python train.py --n_layer=24 --d_model=256 --n_head=4 --n_kv_head=2 --head_dim=64 --d_mlp=512 --vocab_size=1272 --activation="swiglu" --norm="rmsnorm" --norm_place="pre" --norm_eps=1e-05 --positions="rope" --rope_base=7570.0 --rope_fraction=1.0 --qk_norm=false --attn_scale=0.125 --bias="none" --tie_embeddings=false --parallel_block=false --init="normal" --init_std_qkv=0.0222 --init_std_o=0.0032 --init_std_up=0.0222 --init_std_down=0.0032 --optimizer="muon_variant" --lr=0.00205 --beta1=0.95 --weight_decay=0.12 --lr_head=0.0113 --grad_clip=1.0 --warmup_steps=200 --schedule="wsd" --decay_fraction=0.703 --decay_shape="pow" --final_lr_fraction=0.02 --batch_tokens=262144 --seq_len=256 --doc_mask=true --train_tokens=1042000000 --steps=3975 --dataset="wikipedia_en"
MLP neurons of a small language model. Each row is named by its layer, matrix (gate and up: input weights; down: output weights) and neuron, and shows model dimensions 96-191. Each number is 500 + 25 x the weight over its row's rms, rounded and kept within 0 to 999. Numbers have three digits each. A neuron's up and down rows have the sign that makes its largest values positive.
After each neuron's rows, "fires in" lists the words (lower case) most often at its 100 highest values on Wikipedia text that the model never trained on.

L3.gate486:500492522482530497525505521502508528520509492490486468482510531470493517477531522511504480465496539526477522533484511499519497463479517502506511440495511532506470508478518543504481499484469483480509481494531507518498489496478454516493523497475518521502458509522486531471515524509499501479
L3.up486:457470511495494520466490517509457557485517483467503531447474499492522533491517513524535489500471495524486484460507475483508467499527543505468542533541466486471525489473492492500469470466489488507517505524485523519472501532520523525493513463507466487488502466511529470494477528514468499454
L3.down486:477470493522500511488544473493462498489514444530521520484514505510511519487509494555529479511495535540487475471524500499474462482514509514536498503487520483496513520480529489514514486471501544485506485485508488515484495524466523512494514486491453525480488494495540517510492520507474546454
fires in: "took", "included", "service", "includes", "include", "served"

L19.gate240:523488491461524506485474540477452477510534454559478482545444520489507515509468489496532516449499540480461497491475504476520509518508541507495526509465502505488476502453470539492528537490462503513494451508519501498504479482456490459514511563455475549533519523510492498513530496546509492467
L19.up240:525484489490535499524443478496496519485524479527484535493497535504534485467497496532498506509470501510539517530510480478516516501430506534492501458510500489471470519508491499545484461496489536515502463529501480487527482493486477502485519448484491543519500504469533492555527463506530468474
L19.down240:507472486522491498496486443495479427470489515494493507468500518514536522497505513583484516484525518501477510502504461500496413532493506499496510501470483513506552518473506470516516504489492516508539539494498509457496502545505496471483467501529509530526476527458443509494490495546519559480
fires in: "white", "what", "whose", "whom", "while"

L10.gate511:487495528522484532495527509482490521497511507525516505491549503502489508483560529478467499467503526450489477511511561509511481500548439477534500496457522461476478511512521516483481484485522491520529463512543436481554473512529531505529473502455474518514522540522487478491497510480487470459
L10.up511:517498544528493494502531501470484471470510512471479487513445509471526512461506490516477499511498529513500519524499552503462501540522504471515484473438508516533509509484504496511477521481475500539492513471501486492526505490483545526495441520506494522507480493451495470508504499531465489550
L10.down511:468516552564520552488523468492471514508475497510510490515468524530521513483523481491445477491470452514501485559469504475496471498522471516541470528486506476495582500495523497483489553503531520463460512511443481484463448514526521488494510464476552488507561527524504479475497540506507500451
fires in: "as", "to", "name", "than"

L13.gate173:498504509512520494506493546482541543540503503545517498524507532453543498496515501498488498493513524531534520531522480469474510452517508534472518512541492475482495488484547469489506475493532504490519498474499480516548498501495474527472532484528513495474527493512525453509495492474481524458
L13.up173:507516521479543500512501490451521506475519545518521493541476510512532473485465489484541501517504500485473515528524541502493489500498517529507499513508479499460491508493550532471530477504489487485491468481529514511494499494462508489486502495520490504464502481510509487526490463507461504481
L13.down173:519500499530471492525519524494503545462473502534490535468527516507486472487502488482507530511503500549486493506487498489516533529504493520525532473460508473549491506530504505495511487502472530496539538501523517479542524532461515505488490473517523524511490469530469531519474535520469470515
fires in: "he", "to", "they", "also"

L2.gate164:489495529469516546523523515517507518505508486529477530509489499439550510538527496492530509477517546501510505489489496513482502452454503502519540508503552492493505541484496472534522516493466475506517515501519542477493515545503503495469510532472455532520559480509529497468504466477535453512
L2.up164:509535543539503478490487485511484504547517498513520503489481482468508530493533503499520473514481520479499491524515470514504504463510472517470496484495471458481482501507477518528494515537489466506476510501510525474484483481500443468498457528500492526497489498473467446459487542483521482455
L2.down164:479502506491477482485500548461515486487496513541497523504520530521532460499492495493511526457517539475535508492504511500476486479446465472512516465465502496478474526509503490410532443514428467535525528508502483479471452489514503501538546484458436522525508486478493483454512458469514487526
fires in: "new", "what", "whose", "white", "whom", "news"

L2.gate308:489506478477502497539474490511481499526492490464526530490468495472510509473487519529509489465475535519519527529491536553543523472486491497514485504512450480485526491518510514507545476501479524509522506463456536506509483483486498526483515513529515483496546486498508478507489490486506485460
L2.up308:508507530503480463469515463497494483494486521542504550514496500523518495460489539500491475511479483509488523513572481509449546479514491519478487492505524504530472491521498511530530471478518488505523501488506518543548506498465486475517511482535474580482531475480525474514525546540525490498
L2.down308:527546499474477486519461481508523492500476539570463529459489524526496531538460493462555483479465526545475477516494494543512483467483452517506535504521469499511521500518518493546464486487441528514508459500509522450526515460510502548530535491494503483500524532489460488493487484443501520489
fires in: "they", "their", "she", "he", "the", "also"

L14.gate146:518503512526558497508501488438531518491503505519502552540492505470499469546466495550483514546512537521502535479537517506497530557554507536463534507549502457444499453496514482474483484487497518474498462480489512497552521516508514493505511430483521542477489445544489486483523535456495520477
L14.up146:507523470479519508500489532532522508460462501490488507475514461511485521490496503499506490456525496509538499472519498512507521522510517504541544519500502512521476533516530511464514468470522550536529485472506501564489517511530489516461530469501469503472493510519536473514506516537474522488
L14.down146:513536551529485487496521501511500513514490493533537481485512508453533487509490459531518491514512485536539533492494465452512496520473448461505491481481524443503520501527499543501533503478448553488526457502492510518487518524498486552532469478526517489528488526512513482506464489492536531478
fires in: "to", "told"

L10.gate27:501485481503482538496507553511474499537460536469545517480490497528537500448454530474509491523454520479509539470524499525491514482481502521501477533540505532547512526523468517506522531519506564513500538475491506473509474502491465518488567519432523527470477510507558516481498453504522481466
L10.up27:515486537509479484497490571529462484494542496492474508544506488478446454448450502516500512557506517520475524480512484517550480451478491507510500501494475500525478523507529513463559511493450472530507503490487476485535525496490526489490516477528450505463518507510525507500468463517494502527
L10.down27:471541504504491485510510536531527476491499517507503564473499499501529510534496446525505551491508499478544464496517477513503467493475527484542496496486520472493478480531505436521470538511488514488480494528466530471495497522473466475523468491461503474467479487510498514502470510466501513474
fires in: "the", "these", "next", "this", "neither"

L18.gate188:461495466493557534494478482444520479488504507535539500496522514481484492506459514506539562506536532484469489541508494518441487521522517535485485513474509504526524513503493499520464498504510523504481509473504499507531466559511505535525475493507511526498516519518477452508497495456468522435
L18.up188:523481524539497529502500524456516460468500526474504471484531469474528479478483526514431484495491506507507471506474546507503471511510479505490511510454525491491533515490514514524481570500452527513491479489490436459478511431558522490552499510521504482514538491483488518524488510473487509515
L18.down188:501479501538483460510511495490468523466495493482515475483465476480521508509523514469468507522492473518505529496548515475490509487536534471505488484532549498480570503518441526500549527473487522514517517499483490502504479510482486499456522515534530522500518474480526483545504515494475502469
fires in: "to", "as", "town", "top"

L6.gate348:467526492478472541462479482485541522543468516487505528473484509499468572526515477492485510520506483496455490516502508514522482469453521490533552521551483497520520529514524453545512523496491529515504471524516482448550471482509488494488474452492466479483489509513497503531501496500580473529
L6.up348:493508532510484455492503524522489470519527471501543522496509515517505510544494505429563532489544527501487480543490508488499507474468501480497558447511527491522516503515503529559435497484476458486455512556538484488508459521517490500495524503482464487473546499536466497462527546514517514511
L6.down348:452509509551446503526487479480513520486499511506524509491563512518478491499537471507542498493507496498529479512473500527474482454461478475524505478527505512532496527491476468508546484477452470534535436460486524471521511513521489487510522490510474494495483514531529480506467513465515503446
fires in: "but", "what", "whose", "featured", "whom"

L5.gate189:516477527532542539545519505482507494555464461520502515458542510500505480489512473505549502503498509521530471479514491482489527503517460499520531562481517522477514514436474508449506510498497553490511511492501503515494480517505550520495505492510493516469513534570454481472536488512498564496
L5.up189:500514562531504476475543499500495522535467503485485537518469538498516469525488494481528468501507493521542534509456518460480498496515508476469510512531502497485504503493472523469510496480466516479520474473494515494504486553506516484490500524513473516503520470522485482497513472503458490499
L5.down189:502459520525508536520545496487500532492522472470534537422552522545504519529515482473495491479523488446490511468501521505471470484455483480460476530498512450502513524478501487499475482492528543508528499510520446504531488515518494514515510521529478531527491495523511498502478506504481532516
fires in: "following", "included", "includes", "include", "reached"

L16.gate436:461436499469521490510524492548517519450473506493518495478503487505523509516507489484535462521507492523520467538528526495510501491471474462523526516519472539525495512511484488496501557494497524488518463489512510495458499490469459519483475488469498469494541532507548522489482463512506534479
L16.up436:485483528464508505520472481481476498474491490507517482480434489479497455485506448480518508496518514476547452493567532460476486463507483549530513489513482514492503539517482481547521519539458491507456528466506497490506509483512513477532526495474497456512440477523526508550513490479540476473
L16.down436:499457501516510485489477497510477476494510454487470494479513494524502516510529514466504505545460509469508519476503492501458534451453512495467494510486497511465490480511448490500492482562506459495513492546476514476526479495550506518480488448494485518477493496525464506472509526482486508488
fires in: "as", "what", "and", "than", "because", "until"

L16.gate185:508489503516468527498471482498507534511493497480485504514511521497479519512489515501502481495494487547505540509515492542509527485547537513546530505531497495459534496507473454488516529497485515473488528468515484534533539529543526537510467535478466466567511488490526490512503531560497505506
L16.up185:472487534475489539492473494471515501492480476489538512503515467519524491469481523543497481508485489521499486500541513460522524553574490536497527500479491533524495521465485494508506536478472498479440494519518489493487549508498512501530484495549462464488499559500476493513496531453502472482
L16.down185:515460497560476526534520485539470498481494506482485481448494482469471442503486517544507524484477487514502480481487474469503538492497487512539499456481508492471494549480514487489539450513512516498467487485504480465540499485511506528457447503521514519516437541491510480518459520498486500503
fires in: "a"

L5.gate341:476520530468503533494478430501472459531503461483530495486523515558495430518522504448498472503499448492516470518494513472507491474497478507500496510528534499513464485501514519493465484521517529462540562494476519489548478528485531464520529502478489480506537465486460485517517494542534527503
L5.up341:485519450477526462537521484485478471505522516494503509528511489515482485558488470513529535507500499492502505485557494529500518506497523517534500496515509537510486491500509541551542465465532523467485533495475510486512495525521512504526476490465529505506497472503501481539526505501486511514
L5.down341:481472516497513506484455500526443519513529530529469510498515458499468464496495498488497554472500518480513514497522483523442480552528525469527475522476487531512502514554517484536524485499491517480509525503496447488489496510516493486498497463450478465517479461493492497500509488539518532505
fires in: "at", "near", "on"

L2.gate359:497517510475489538492464481529501489512462551524512506524499501553550497502509481496496464491522479553504502493519533483551501496474513488547464473497517507483487500446466511495525512437466476511496470484498478528508503500508509465516514503468480496475536509521499530520463503515544507451
L2.up359:481518553509491503506493512501523505517461524533521525480526495518546504498525501512484529472518458508511525526547489477516507485482479500500526493504463482497509493487519459489496468465476485481480493504574468526526512473505492456487499486471466500504504499484521486527513484479505516463
L2.down359:531491517496495513516483484525481501511485535512484515502489473515555506481478495523499475460508487516513505476504508462532506463489507518526501485492480538474501515467494483522463509444438487496488463496517483483460512522488466502501489511449475474487538491516496502532460535522559503453
fires in: "white", "what", "whose", "while", "whom"

L15.gate331:496486485502533521464472544490561460476477494543494507539460502485510515456449486550524484517540523499472504549501501503501480506503482497509537533519508527470554475501495510498521505502482472466500495477530518498519521540495508513487485437517512476519517497534510509522518472460456507523
L15.up331:482499487492495511501498523508530520522471525481453524521469526475510520512528479500512468511482536508493546454521534506535497501504543495500520479480511525520529514523526513535479538532483496520484483487491504554522487476536491492473542504523512558509479481469504524514498509487443503530
L15.down331:505530482492528479533482508550487496497491500528482497489532481458508449524518450497482501542496507516518520523508525514556486501515467493480502514473547475518483475498473491524494522478518530510488485545530532509518517495474503559492441508493482486492462541494503493461508448512455483519
fires in: "to", "and", "helped", "of", "help"

L9.gate0:526463500486471485524495525506498556502503470526490515572495525468546526530492513508496494522511503496508466535508484487520494498515505463507503527482506519476515498440486546502538487496502542508528508487488520548510488501498470426531534519498484522493517537546525491530478456511481527481
L9.up0:508477489510468462449485520487486485519509477489510482528509522459511476493423521489495502484475512496554479513539473504530534480488504467489501476525512479512528519497509482537502493536511547486516489492526503494489505507465491493514551489498517482502505514498525503509483528526519501473
L9.down0:515510496509489440505503507511510471481544575470495527485476480486460469503506496500486468468499504495491479493533454492494499494517500507563503489516464493490488503536524503529509518506459512515481469522497558508503530522517471533487534535463494536523457502525504488529489552537553465512
fires in: "his", "her", "their", "whose", "my", "your"

L12.gate241:465502495464513477560461498501472494491523522527519504491500521486550568523501475502516480483502511489531511529476504509548537499483494537444491497514516485484495522518441500475494453536524510529518539510504484504517520537486504536523468488481532498506494443486473486473520435504488497473
L12.up241:453539497470527538479549502496490475526520490478526527503542539447515573516497510496484477507524506541478448516521559547485494504511525479505516537490454473533557525494498500490528505537502494500487545488454519525503540539475480466484529494489509482536492503489485504492512500487496491505
L12.down241:525485495473528513513526488510509522470522495545545503511468520481521539439511537494510473491510463518482504534474502478453505472511455456501476514487509476513509488513512473467469488498484504530522504473483494455511471484556484512492537511484471465528489523519453512497490491525496501522
fires in: "of", "festival", "founded"

L14.gate100:522481466499491464479513545536475533452524501501482515528506522455469525485511481523546492519494480474517523542516494537518515460441504511481495500497488498496520495521512498506512511482486497527533508490486450504488542480455543499449530485518471503465465451513523535481551471502532496447
L14.up100:527480516489529481539511537475500506521473477497504486442487517516510524459503477509540500521482514505524488488517542453543520515512526521531519496506495493494521505512528475496540536489522489522435521527492512494555501518478520479519522498489524532501487453494531506471538499418532509488
L14.down100:497484498477508509496485486514449516439464554488517475477537497519459500501521450496504473534505506523511501503503504477496468496475475496473480509495518506508522527537493473480523566502477470502525549490528563471545489561483497483509473509459482474522531522515509482491519497503516512515
fires in: "who", "and", "that", "described", "what"

L16.gate413:509484507540563486510490500480539530504515477514521482490497508466555528519510508486537464494490481494528524529502511486536471492502507491526459511483571516489532509477516491481515553531503490513521490496473515538486500551530505489493514504490546523486513508486550538517455573474531492473
L16.up413:464513525459535488501508505500475528526517468526505504497496495489528511533536511477488485488486483451529462446498494475519524425469518498500501534489489537493468514490505486485534532508492486484509509465520428528521473520479462495497469466499501498495488503483539491487479507454508536478
L16.down413:479528506519456471516509467485467517488495492500478516485507510491461462516483501525488535469481514505488525474502481503496525489491553486519462498471488516526478514534522478493478521456507480444502513531517544486447489508447481513507515498535512491500517497506536515522511475504505560517
fires in: "not", "is", "was", "of", "never", "t"

L12.gate231:533506506518491526459446517537524494473485500545503480506461470550511574517491486471478519494480503469517513532505485512474499494496532514470455516512488496491463530434517491436518480482487510504484484470466477501478487531508505473487544488467519528458536493521495536515559496502503466481
L12.up231:538481507480526488498507489462512555521495497498480478523463514522535473521496496528493484545553521501501513488483536535527472441488455472500522515533477474505437528456495545463519536492513513512475497482507453486515506476512465470521498533510570481491520509506506493517509545487462474491
L12.down231:499497511504491500484489492513476490495515465461506514492487508523500433519515509463539497568459509482505514505550500508518482486492511484481481496480518468514515550475459499473484533505484511514505525541521517562503537533476518490504496529483507504503534496487504523444504510544527524448
fires in: "t", "one", "not", "each", "next", "you"

L21.gate265:488508497487509504468520503530468491497422469504532512489547500508489487460489515496497494522500494483521504522480508464483567488446483522513505526515524490505518493545497507529528503535478516476508545490551521525518549489522520464512484424500497469481518520469514508473476466489560488518
L21.up265:528518521523533489485526489530428485491506491549481466532490484491494527489538488502501462450541499499484517504507500511531510514455536532498494465507555478502466496493483529549486465483469482489499461497514501498523503524529483511531478540451510477465514429525463545482505509476478476484
L21.down265:510513461458524507526462547503497483484468531543472540531533510518498521515516562553498515469527494517544511527511521505479526519509496458478572459452509538502541508483472496508540537505521504463483498469476516536481501520538507523477506483521511488466478506535488504475477486485541488496
fires in: "a", "after", "on", "at", "as", "volgograd"

L4.gate511:471532519483532509475521476504460492486554517516485452539491516466474517522520472522475504471536504551503451480540519526485516485497470525566530501529543517498481514494474490458480463495489489505503478489477477480523495532483462534487552541516487517493477473494551474521522508498448475485
L4.up511:514502527492489466496510471512476510511478508499525501516500511572504479541474509490450489525487520465521477498503531456562586539460509552494496457530507484499548492515465487498511501509472507499502520499511494493531485461488523495529539479499473531469500489472530482503539498524469509504
L4.down511:456505524451474494494500474549521512485462493549561483474483511483455493486472509506477465503496494560534492469534521508492530494502493519522472500513551497501504516490469464474517467489497490493525481529487497493530498511535479453480542522470477475492510520499470450482457459492443492515
fires in: "an", "any"

L14.gate371:515421481490479502492500531539532526469510495487520471484465494486538477514505462465462529520491479494500516479527514528484479445527499482535497494488475503473510525473461542542459493441454527520483480503456495492486453511506502519500503538492538507478503466532487477471509508516501464470
L14.up371:514459479446509474476520484480501503519493509496511491502499498454534512444479480479523527505501496493489496518505502533481538492465481494528536476499487459505482491496463486511487522476463490543496464512492496534471488453461503496458473520470502484468523510522500507538517524481466479515
L14.down371:492444501527495487465536534522449505451489495532443506448538491469508473503479516520462511541508507534502496500499478493454534530497493504582512487497490442467513532487506520504482521506498500478535489480511515457500452506483488509497522510503546487488535465504502499535500485507495538513
fires in: "more", "most", "very", "too", "soon"

L7.gate468:501473514504539504486517514519482507504507489455431522484525487487451516483521489470474493519507516497465499486492509524496526543513486458505552497540487510480495444500531516489501534485481515488505449503530491501475498487486548494506478518483455503477542494515501477521498505482467475485
L7.up468:497543524482459491466483495509548473516508473506458500464502488474464491522499472461501459499511484508511442503472481531517473534494466505472499488482485495500495506534476467516521558497486464461505487523505494506514528502480497488476521499515487536489497524533520489506544489528474537482
L7.down468:533518457503471452488532513535540470492550536520517510485502510506518525484487518532522488478492516466490499496526504486519556512508500485542506510478546482492439497511506481482487477500521492537519547493502531509505508496540513529528564497455531483480476497521489496487541505525561472510
fires in: "local", "common", "royal", "commonly", "colon", "queen"

L16.gate241:484489520485505513485540475512499517526508475539419502488469430509478490496497545516491535520512539507521510498527525508486516534507479488510495491507527530494501502521490522556508514487517473510485508492497532475486517500483491506510514478495498486462520505491514520493508497492478519439
L16.up241:501480562494536479536517501449521522506521498560452536513495511506479482592524499475508495482469480484516485498548516523509496555481482480506465487496516501489509521498497491468496492505467553479532512486465522540501499492525474494501515507513505485502518522489497477497521514516499516484
L16.down241:459516542493513532502500451528467522484543485516559487478534502488511525467491470518491469513523482472611467492497494505493545474476516483492529499501487516521488473513501484508517534512505508520491527496522464497473502495546499513509487492486544480523499488514455507495470506518523449509
fires in: "on", "from", "for", "of", "within", "over"

L9.gate122:485489554518475502494468528502551515514497485526509492561537542498548480523485509479503529514498524542516496483557452564477530477492485433508489502487518505491523513489534459550509541486540498483520506498484514521473478480521510492490525512497534511500510542499530556508514485482526506474
L9.up122:533501502476500499445528495554473536515505487502491528509458492500491507490485553514533470522515480504554501499491494478468464460479468507477495470497503497482497442508477492522522504500539532462511499442505496505507506468496474454455516533475483461488510522502496512457506483501537497491
L9.down122:509503535472463469534512540495515491486510541556518506507511514487495484516501517494492520503514484544510471522514503593459486498486521491536475484507527490507500488508500484514496479469505500512518514504479499486507501451505462519528474490480566521515492499521488506449517497499524482533
fires in: "the", "his", "whose", "her", "your", "its"

L6.gate377:507481478511517506486514492506500515525476510468532504537425459526522508481482484516507472524472469522495501532535495505499496479462521496548493543509488498515509450478515505485523512498507539455528515470496520555516481567506496449547547538537471508503473506470510471513488479509492480511
L6.up377:497486519540495493483504523484470507497504535571499470536508527509496499459536499495507481469504468525534494499530485511491489456454491485450453491541519469517503473493528508497518466501505522441451524523483490493461540509528482467518531521507522485505519523489545488490474451532513484520
L6.down377:487511555509473490496512528552500530498519516560554534528488474523485504479513503498473514537503467529542528474505505539516518506476517501543534524494472477503512514494510473528531502493521537531507532505486505532549499520530477493516502500516514500500492462459488508497473475461466492526
fires in: "the", "former", "it", "its", "formerly"

L2.gate353:459493534486511535459488450523480494506455540523536492507553493534544537481511546502453506498512488531491499472548481520502515496479475508503526506498485484492521500490509514524512483500479523456503505465488510492496520535525478507501556534501480546496543514530508494494536559509466490450
L2.up353:523495505484520510488505483474501510493457552538486486507497503501512532477529510507454479526530520534503495473534488516501486453460468495484482516534534478512519492501480498537542486461483492476506482500520535485545489499537511465515545548491485498445508523443491502472472514493497472488
L2.down353:524511496479504483491500521556497498477466527548511514495522499538475539468499529483488494496479511559509472482517493528504527494477491551544507480530506479499521518479526504512494476472504509526465518520474484548495533485491508530480502483503507441450504469502482494488501525491465484525
fires in: "an", "a", "after", "according"

L9.gate172:503479503509482525524529440496528512508509504508435506518504528487522486524514521468514528510531471530515483454550494549495531493532523520525488500485518484516537537505496497534516510495461478484527523538525519534525519499527503506507485551509519502469522500478537555483510518507543501496
L9.up172:466471461476493503460496489497480532524520499460482506487489501499504507521495526501495487535467503503502481503506484490485507497519484523473525530516534520483515485465459478497525521489482557507458506503503494486502520479477452494521523559469537494473505465464495476500479478515478507490
L9.down172:511524523481475474509493514494492516542527465531520520490551523497502511536519470490484515491550487508530468472510482545454496518494503474513494469458503529497548475495540517520536451490492537491435520481478505482514491496490502485485506487478513466484536485505501499504487494497500498500
fires in: "the", "my", "your", "own"

L19.gate86:472502516518544484478509519547507509486489460497513518492518468465511462487518496465487451537525508509492468525537542572507515496485451497513472485510507515485521487467465501476491512496496500486501530497478496531461497522523484484503464501457527500502518527547528495541479498467518468523
L19.up86:517473532521441491560483504489464476472471508505502478500515478507497480468520488532493539531463442493516510467483540477527480463454500515511481475519478495514498502491494489527500506499492537553477503473502516527518440479537464526525463425529504530471512471493494532482524480454501481504
L19.down86:506495536537493491527532549530464483492455449523492518468470457543487484497482519499518530497475457533529501469529438533488511528519501523493511538536505530485532471478488512487524506503492468539507546464543468469504497509474505487464523504520487474474557464480513483502510507485481461512
fires in: "most", "more", "was", "very", "located"

L12.gate398:494505498461519475520540468496516481454558518455469499495514546522479527492439474500479524476508474482485482501555484518523454476454463521506483444500511501497525482497470494458500467466525500526498555499462558559515478491489525540543525474510550538480479499474506496518517505492501490513
L12.up398:494452471536477497526495512475509485512484498471498479483482480565483521516490476525484447448513485458450546547511510480516491526499524510502453484471516515511452504496511513529505546487488507441509518516560502530499538510514531503493537501477513490503477491503548502530504445503495512510
L12.down398:521527530501545482507515489488484523476509534508467503517491533523491500531507446520520507495510527571471535520518459496477498471440472506489534511516495497505510517510532533516465500482493497505537485521518550548497519490493483476531530499491496498532486492514497528471534499514491524488
fires in: "in", "on", "however"

L6.gate199:507508518451476482464505573507512501519485486541527500499462506539423523506509471488525471519503494499404453505503475482534483492489441484508498490495460507473499482525493451508510538503518515504538513512505491526531494518526502507518509508504526552474517506529542559505500536537511474494
L6.up199:503445492466469469511515516480492512513492500507515523494500517541487541487483462510441484489502485449508475496535480507471490472492487520506472479495523521517499536546515517518511499487511489452499474546536480503454492554496515470523481473434479494497492519507522514535507504510542491486
L6.down199:505494528491472537507495513504543513527539558493484485484525526512501506500495518528495536468455512556507483474498537506459534521501475519558491505514541504518489513508533543447511486531489524448496488512479511514469491520493516512532483453484485486517488481535462478506514487501516536474
fires in: "during", "after", "its", "since", "upon", "before"

L9.gate70:534477493452536493490509490520526502465509511504511486497494508470502460516493530530478511502464489493454468497548457466522500544480508470541431470490470514472467486516532525549499497483478489456558523500482511481521462534523531552481534517495473453524488529488528517514507471473502486513
L9.up70:531469515512534498506500549505489523479490521491445503505528507525498498524473483503483523492503487556459501522481541502479520451471462485504481512484503506526473507497505529527482521528473529541493559517502505475545563497500483483511528518485473481467504509524493482496480501497506502466
L9.down70:518492491503464535504488489507469484510525501523517486486482497536480474529475473544502540505479503500508484497514497429475501487495447542463558501514543509522507480562490490509543450465511512522552532501507543552468518482521495501508520493483502460510506521502484515498486472475504493482
fires in: "on", "at", "region"

L15.gate14:501503508470523528496494483510493455522549506517456478439525514514509533513515477518491505524523477494522519565540487490478473504481473497480524501491517510442522534484523511511486502522536485461502514475485509533481482480507478498504526478522488454481502500510515500470457504527488469462
L15.up14:544537529499530503478516519525504471488520529500507521530515499515502477515479531479520506490467454506498480494494440457476557519558495494512519482507487508544481497533482502486508483510552489562515517457511473519505498486529490528502499511575534462481496543515523518506499487480522546510
L15.down14:500514468470480461474500467541503470480525456506489509497538474548496488525497495487510486523476464511532496485526524516540555509464518481478498508488451489529520461514533481517490506514495448466506517497508496490503483512477471547510514515451491495507545496482501464496521500524506498511
fires in: "in", "of", "to", "on", "within"

L3.gate429:504493472481473496499515512480463519499482502543473519482508484469486470480491490460459460515490460511482468503508456477512549477499478506531462470493506506485511494490464521522486529508514479441529501488496481513549523563485564537504545513503504528474498462524516514469448465510535505481
L3.up429:484536460491483484534522505518505499469476527542484503471503495505505447574521508514490532491459453530477488492526473514480536481506499493517473494481479499533485450493488531534478508475538546479516510548504494517550519532499533541493480532495485546480546523492559492510513523490459484492
L3.down429:517521532488496530514481565520497534485507551528511527486466533554483470504537512473499497495467436527508494505531464536467554475501468479543505552489491482468507485491485489461493456476539534518466494505490489513521511482516505518480501455507488512519520494507501466505532495479508513535
fires in: "its", "their", "itself"

L13.gate364:454490534475499485478494492522512497497523506504548487540546502530499506476494464515498518479494541523496520532513474539466521539458512478535512531463504494502485483521515478494517526505492489510498533459552510524552507502526491538528509541476498505510472512492451523465497484506484494521
L13.up364:471516556473486508523501498487496484540531519475510486548483456504465537520517501578505461507500489535492499499506475497470479567554459477527486491467480501477484482463458486528485491487510490553504503509509522460490567459476490531499469509530505517534467526518465537507488481514507526510
L13.down364:551489509504505525532485536504515516484479521568461470505521490552484452517482495472542521509478536501545533483486491512515566467488513512523515501555508477499497516509518498497497493508504511488493495510512493487534460501510489495500516468466481496479495454512516485485494502536486484489
fires in: "of", "the", "small", "large", "a"

L15.gate427:529508550509506519474469542512538539470502559515493489534534533495542509535424547499519485503494492504482503477547441500512552439536481526480480501518525516525499541530472487527492491531515511471508512534479494471479523509515502497511479507502468494542542506542506486548485479499506493537
L15.up427:517520491515539493465476519491507495501527559507484509511511495488510494532502457509505434500520537555513523503520552549502511518558526498452467517519538466533528559519463514503509484521499515485506467493422497483451492526494529497525484513504535491493518481485470561505491493524496477473
L15.down427:519492523542489531502506537552472517502490531466467511509492514585524523469491493486543506501459485551511537544522541481515553511491487496520471512566497495474495503486478479490488471512476481490505499485479556544511462515507482512540542508510510473480502468483505466478509484483453538532
fires in: "by", "of", "the", "was"

L18.gate213:477505495498491523465487527500473496495501512487476447499523505479437555466507459493542528529507499492488550484464574533466480489472522490492511489536512553479539511535481485487491492499492520492459477481525488525494535505499498480514516534508477512472540473514491501460480560519505523479
L18.up213:526473529474459506480526543516476521492494532486506509482490479486463469500489500486435514528498542521500527524493487519485500547508503508486492486517506523511503477495471513519479478516473468484498498505507503483490512490560493480510522492492551478504505476502537459464501460496512543476
L18.down213:488479503507476537483514504516539479456494486536487482489535496513482521495521498483484496570475483514481488496474480501459501526480503519530495516502501501502495511530463506500518545451504515471521488554509515496509474483473528475466518513444474510513518440518501481485516446505491463479
fires in: "an", "any", "announced", "see"

L12.gate185:507521520449454495486514513552522507510505513516503515485479508462483551521515490547542557514477512512488503534496503502559451492488530454490495491537507532535497516477543495490525515550532521502564532491464490498548513492480556468485516539533503520494482490492534506504488512518536491500
L12.up185:487499491497452483482480484497491526486517524468508485490485491462525505456536536495527526506463531535476504519507484487479490521510548486539479502510511549482475444462493494492458513483535489518499527534491497515483478468528514488484504475530482505459501514514513450512507508494501498494
L12.down185:522527501539466493488483488487512530508493525496519509468466465475480528530502505510496574499482507556532501504521479484501541527506543474492475507528522508510524531501507505534521456508497517464543495440448483510531519527518494513520517505547499502512425519524495486481479490486501466512
fires in: "she", "to", "he", "a"